Weights of a small GPT-style language model, trained from scratch on English Wikipedia.
Architecture: rotary positions, biases.
Training: a variant of Muon for these matrices, 123M tokens.
MLP neurons of a small language model. Each row is named by its layer, matrix (gate and up: input weights) and neuron, and shows model dimensions 16-111. Each number is 128 + 32 x the weight over its row's rms, rounded and kept within 0 to 255. A neuron's up and down rows have the sign that makes its largest values positive.
After each neuron's rows, "fires on" lists the tokens most often at its 100 highest values on Wikipedia text that the model never trained on. A number after a token or word is its count.

L2.gate122 [130 126 136  63 146 141 102 118 116 141 105  93  98 176 105  97 160  95  97 106 155 166 107 112 142 141 135 107 147 109 110 182 100  51  95 148 113 117 161 133 113 180 155  87  97 118  94 171 131  77 110 117  83 171 217  62 144 151 141 146 159 119  97 114 163 135  94 157 101 108 141 189 143 106  82  73 123 105 135 154  96 151  79  82 148 141 111 140 161 120 143 143 171 107 144 165]
L2.up122 [133 150 163 108 173 101 131  86 121 189 135 146  90 140 145 104 143 132  96 102 126 169 180 100 143 143 103 137 102  97 196 193  90  99 100 155 120 147 193 125 110 205 162 125 107 143 119 188  90 138 150 130  95 112 159 116 126 138 131 141 169  81  92 124 142 119 132 128 103 157 166 146 167 128  46  94 151  54 175 196 117 109 100  97 103 129 157 126 134 173 154 149  62 165 177 129]
fires on: "ry" 17, "r" 16, "er" 14, "s" 10, "\n " 8, "y" 8

L5.gate270 [163 161 146  86 105 125 138 156 125 126  86 127 136 123 179 123 186 105 156 116 114 109 146  94 104 152 102 114 121 141 121 189  97 134 149 123  95  93 171 147 126 106 125 115 139 112  96 174 106  67 161 111 191 215 121 110 148  75 120 106 137 162 123 130 112 118 156  75 138 140  85 128 145 193 100  92 109 127 174 109 141 126  55  99 139  68 117 126 131 127 141 149  97 169 105 127]
L5.up270 [ 71 105 108 106 156  95  68 158 141  94 167 115 128 116 160 122  99  53 112 116  97 105 183 185 137  77 148 117 103 145  83 123 119 117  69 123 115 110 174 154 167  89 154 104 110 136  28 100 132 123 134 115 162 223 150 174 125 111  71 129 127 154 145 166 154 125  85  90 139  80  93 152 129 109 188 140 101 168 113 144  97 148 122 104 111  88 164 165 152  94 157 106 160  87  83 105]
fires on: "B" 20, "." 13, "N" 12, "da" 9, "R" 8, "A" 5

L9.gate48 [108 109 179 135  69 123 144  96 144 123 148 129 103 129 166 164 157 135 149 188 142 124 123 187 166 120  86 176 135 165 134 138  57  91 155 150 145 160 119 109  84  99 102 115 144  88  93 111 167 129 178 166 133 127 156 161 158 196 155 157 103 153 165  94  77 133 126 123 186  65 174 107 151 147 112 103 123  91 104  62 103 136 101 142 133 133 130 134 156 157 127 133 108  93 113 143]
L9.up48 [152 105  98 101 156 154 175  95 135  94 105  80 106 133 136 151 124 166 146  69  58 155 131 118 120  95  89 132 124 134 183 129 108 124  91 105 116 132 146 156 114 179 150 135 114 122  89  75 142 145  84 168  87 140 150 100 117 147 167 142 147 151  99  53 144 161 123  93 196 104  61  97  88 163 151 139 149 100 159 115 155 176  91  44 143 107 119 173 178 139 125 109 148 175 147 111]
fires on: "k" 19, "y" 10, "z" 10, "c" 9, "s" 9, "ins" 6

L2.gate262 [106 111 130 155  71  74 132 122 177 110 165  96  76 140 162 154 120 144 101 121 141 163  99 117 173  91 113 106 131 144 130 180 134  57 136 203 160 101 111 121 167 181 101 113 132 120 119 135 105  89  79 135  42 151 137 157  98 220 143  66 114 164 154 155 116 157 156  47 162  74 105 147 123 155 126 100  65 113 105 105 135 109 130 146  91 106  92 113 133 113 121 104 149 161 170 140]
L2.up262 [146 134 142  70 167  98  91 130 147 109 111 130 143  71 150  80 157 118 131 134 105 111 128 145  88 116  80 100 114  86 161 143 131 118 126 161 147 154 190  94 140 163 139 141 132 166 136 139 147 144  82  67 152 147 141 128 128 120 105 149 159 191 133 118 171 175 143 137  84  99 118 125 120 110 150 119  87 106 136  73  75  86 138  58  74 169 128 152 158 140 133 137 127 143 144 125]
fires on: "ons" 18, "s" 13, "y" 9, "es" 6, "za" 5, "tes" 4

L9.gate239 [129 129 108 157 123 120 161 208 128 110 125 102 133 100  88  93  41 101 128 126  95 118 149  90 132 146 117 114 159 136 127  99 150 147 147 123 150  66 179 165 108  86 154 204 145 131 115 135 144 126 124  75 100 138 126 115 152 141  80 235 172 115 172 158 132 122 172 110 139 137  92 160  92 124 166 149 115 117 137 182 121 140 163 156 113  78 147 127  92 123 157  81  72 189 104 163]
L9.up239 [149 111 111 141 151 132 160 165 117  95 148 103 161 115 122 104 122 144 122 112 172 137 139 129 127 142  90 139 133 103 141 128 111 110 134 133 131 204  95 152 148 136 126 103 107 101 197  99 114 118 156 102 132  68 143 101 164 139 131 103 150  86 169  92 105 108 162  97 164 131  74  87  69  95 109 174 114  99 130 178 175 115  69 169  73 141 178 191 109 137 160 103 134  88 145 111]
fires on: " as" 37, " was" 9, "As" 7, "as" 6, " became" 4

L9.gate222 [ 79 113 157 159 170 145 131 119 197  77 131 154 129  80  80 102 152 137  89  89 112 188  80  64  87 141  67  99 138 120  85 115 127  95 122 115 166 183 123 131 110  71 145 158 174 121 155 159 134 125 123 151  98  96 171 128  70 125 120 110 145 127 147 138  87 104  88 159  91 116 144  66 123 182 149  83 147  68 124 129 117  87 100 137 163 168 104 176 170 109 127 120 117  69  99  88]
L9.up222 [128 187 123 139 114 101 155 141 119 114  98 143  73 119  85 146 144 112 111 111 151  99 106 160  84 180 106 154 133 146 145 107  66 188  88 115 151 157  91 101  56 110 123 126 125 125 117  91  62  92 105 121 104 156 133  83 130 112 142 114 167  92 126 168 153 132 128 135 154 156 111 160  70 125 137 130  90 133 209 132 201 132 137  88 121 111  73 141 122 169 140  82  70 143 117 130]
fires on: "." 17, ":" 10, "log" 9, "ti" 7, "raph" 5, "ici" 5

L9.gate351 [142 124 160 118  80 149 128 111 143 129 134 105  52 145 123 109 153 107 135  99 125 160 177 193 108 162 182 148 158 113 162 110 128 178  94 107 167  93 160 187 138  47 128 186  91 185 134  98 202  97 102 124 158 126 135 118 163 134 138 101 136 140 104 131 126 164  25 144 180 105 128 145 142 116 130 110 128 118 158 104 106 116 130  98 182 125 169 105 162 140 127 133 120 207 111 106]
L9.up351 [ 95 145 114 106 103 149 169 120 114 112 202 101 157  94 135 135 172 125 194 169  79 155 148 118 125 133 131 133 122  85 175 173 144 174 177 119  87  79 107 116 145 147 157 174 121 121 144  74 141 102 190 146  86 110 118 112 183  80 134 137 195  97  76 167 166 143  70 154 126  82 126 138 122 124 167 106 136 198 131  95 141 126 170 154 153 100 144  78 146  72  96 101 168 118 145 114]
fires on: "," 98

L5.gate146 [116 117  77 154 105 127 118 130 109 113 139 146 103 140 109  48 163 126 134  99  80  66  80 139 190 104 130 170 146 167 123 159 106 120 104 126 145 157 104 161 198 163 127 135 170 106  93 126 165  98 146 131  96 165 123 146 121 106 106 117 162 115 102 144 125  76 118 110 129 116 156 100 128 105 145 122 154 106  98  67 161 134  26 114 122 121 131 119 168 103 120 153 197 110  91  87]
L5.up146 [184  73 120 121  99 151 122 133 112 103 116 117 132 119 149  71 151 148 150 122 103  57  97  96  94 156 170  94 140 139 172  68 155 143 115 121 113 133 103 129 159   5 172 172 131 120 136  74 119 162 152 153 117 105 175 118 148 149 119 161 160 120 157 112 134 132 133 163 152 151 150  64  87  97 118 133 119 125 112  82 147 129 116  87 158 164 115  90 193 109 129  69 174 128  90  49]
fires on: "=" 88, "-" 6, "ing" 4

L2.gate355 [109 124 122 161 164 133 183  86 107 198 127 175 135 176 192 108  62  81  74 113 124 139 119 140 143 153  75 101 154 159 177 148 104 155  95 112 153 140  67 182 136 130 111 156 152 180  79 175  58 110 130 172  87 111 128 100  87 222 111  99 171 173 146 121 113 163  75 160 141 110 154 114 139 146 147  87 192 112 125 146 130  70  84  97 144 135 135 170 111 123 178 139 152 117 133 154]
L2.up355 [105 141 164 143 111 140 148 153 129 173  76 111 115 190 118 159 141 182 106  87 108 138 147 108  78  66 149 161 182 107 118 144   3 143 102 140 146  62 128 119  91 103  79 128  50 110 153 145 147 171 112 131  90  98 172 149 137 133 112 107 120  93 137 128 164 117 144 123 157 147 164 194 168 187 145  95 105 152 112 153 151 129 154 121 121 149 137 158 120 115 148 154 136 141 135 129]
fires on: " by" 60, " as" 15, "ies" 6, " It" 4, "l" 4

L5.gate426 [126  99 141 151 118 139  81 111 152 125 148  84 147 117 145 166 115 168 191 103 116 171  91 113 116 138  99 135 111 138 104 109 159  93 167  95 136 108 171 128 174  93 165 121 106  90 114 152 147  97  77  72 111 108 183 106 107 153 143 133 132 181 110  95 128  80  69  75 128  79 111 121 142 146 122 109  73 114 127  98 172 160  78  91 141 133 155 105 114 136 113 125 151 120  95  65]
L5.up426 [121 103 116  86 158 110 133 113 177 129  80  81 135  85  85 124  59  95 153  93 116 141 147 142  94  99 107 159 113 121 114  94  55 166 123 102 113  82 143 146 138  92 101 115  90 102 164 145 163  60 140 122 122 159 185 132 108 116  84 102 113  82  99 159 154 117 116 161 115 100  99 130  62 137 136 139 150 149 171 112 108 152 141 124  63 109  83 100 123 120 159  93  81  96  78 160]
fires on: "." 70, ")" 11, "go" 5

L5.gate247 [134 110 111  99  98 156 129 141  94 132 149  80  93 177  97 113  75 128 126 166  93 115 166 114 106  64 168 159 108 131 111 115 157  99 132 140 177 107  94  71 120 122  86 140 146 107 161  62 151 164 175  56 149 173 124  96 127  80 150 120 171 120 151 101 165 138 177 107 105 165 116 121  95 167 110  82  66 189  74 129 101 122  98 153 132 122 130 154  83  65  62 157 137 141 102 133]
L5.up247 [147 154 120 147 113 170 132 161 111 163 128 240 169 139 119 146 146 147 138 139 146 127 120 157  91 152 141 152 100  85  66 104  75 104 125 100 102 208 130 102 143 139  96 129 100 124 171 123 115 112  94 105  85 138 122 100 122 147 137 202 177 147 119  90 122 136 132 101 135 116  49 181 114 125 119 128 112 127 148 124 178 109 107  84 146 123 166 213  98 139 123 108 189 154 147 122]
fires on: " became" 39, " as" 27, " made" 8, " played" 7, " become" 6

L7.gate90 [160  96  97 172 143 106 109  94  92  73 139 135 117 146  66 138 137 149 117 150  48  81  72 125 114 107 106 155 148 157 169 145 149 141 103 126 206 114  87  91 134 111 103 157 158  69 120 125 134  96 100 131 128 149 140  89 141  75 171 109 168  89 151 100 191  69 162 135 145 108 125 128 125  94 116 106 128 138 138 120 157 108 194 103  84 100 107 119 135 110 160 153  96 102 112 204]
L7.up90 [151  98 163 143 107 177 125 138  80 149 145 126 107  99 135  92 101 184 147 134 133 131 113 133 171 154 124 131  92 144 175 190  91 102 153 106 151 128 128 175  88 118 120 122 116 112 104 101 172 144 115 207 144 199 183 118 175 146 185 179  95  78 145 169 105  72 200 157 106  71  98  61 129  96  92 198 152 145  79 111 141 158  69 146  74 149 150  96 151 146 126 102 141  96 107  97]
fires on: "ed" 34, "s" 11, "ing" 10, "d" 6, " went" 5, "-" 4

L9.gate412 [123 147 130 125  84 153  86 114 165 112 154 185 128 111  99 109 139  93 138 135  67 126  69 111 125 108 129 179 110 134 197 185  93 136 126  90 122 198 158 145 150 101 199 104 131 163 119 145 138 149 122 107 121 129 165 199 115 127 109 120 161 163 109 161 160 167  55 152 146  95 101  83 124 103 131 136 134 111 119 144 164 105 141 103 185  95 181  39 124 108 139 132 149 191  74 137]
L9.up412 [ 89 123 149  98 118 160 126  86  99 157 177 139 101 174 110 129 137 109 112 153 112 168 138 179 102 130 106 158 116 113 117 162 139 187 131 113 167 121  49 101 136 111 158 150 182 121 112  62 161 148 138 103 171 149 118 133 133 121 117 141 175 184 158 135 125 132 103  83 174  77 107 121 218 159 136 117 162 124 179 116 160 215 160  81 137  74 173 134 113 125 116 181 123  79 124 166]
fires on: "," 99

L2.gate6 [143 159  50 165  84 145 196 118  88 167 100 121 164 161 106 102 129 129 111 137 100 111 147 147 163 136 105 142 166 137 149 141  98 154  96 127 142  73  69 194 135 102 118 168  95 197 144 163 123 119 135 155 108 144 140 108 101 137 120  75 166 101 113 128 115 117 138  89  68 127 123  67 123 106 130  87 162 113 156  62 156 115  71 143  64 148 137 126 166  96  84 134 154 100 146 173]
L2.up6 [ 86 148 150 190 128  94  68 113 120 109  95 139 115 105  52  97 136 124 155 109 123  81 176 116  77 137  82 175 134 139  98 140 167 115 158 142  78 127 145 112 153 151 188  84  64 173 145 137 140 110 141 174 103  90 104 218 157 124 126  95  82 114 192 115 123  98 153  87 112 181 142 101 100 149 165 125 173 125 107 140  74 138 160 131 181 150 136 142 188  93 109 148  95 144 223 154]
fires on: " /" 22, "78" 15, " by" 15, " as" 13, "ls" 10, "ed" 7

L3.gate39 [117 114  56 124 126 129 128 124  43 140 126  85 138  46 139  52 151 145 101 187 138  97  99  54 161 181 102 144  99 126 149 131  97 128 118 133 117 117  83 115 175 130 186 159  83 123 127 186 115 122  87  87 131 149  87 126 123 130 135 146 134 158 196 108  99 176 100 136 189 120 132 164 133 126 143 190 150 131 131  79 141  90  89 135 145  85 140  99 175 102 101  93 135  72 118 139]
L3.up39 [ 88 128 132 112 160 150 179  88  54 135  58 145 101 104 109 107 127 143 130 157 121  47 102 108 169 177  61  73  60 157  59  92  94 115  93 115  95 163 121  93 135 123 212 162  99 129 155 146 137 147  67 123 134 141 123 159 106 107 132 108 115 143 193 130 156 133 162  58 154 103 153  96 134 155 180 158 138 135  97 126 152  94 110 132 111 144 163 194 131 138 106 112 119  99 148 131]
fires on: " Th" 18, "ut" 15, " un" 8, " Mad" 5, " Press" 5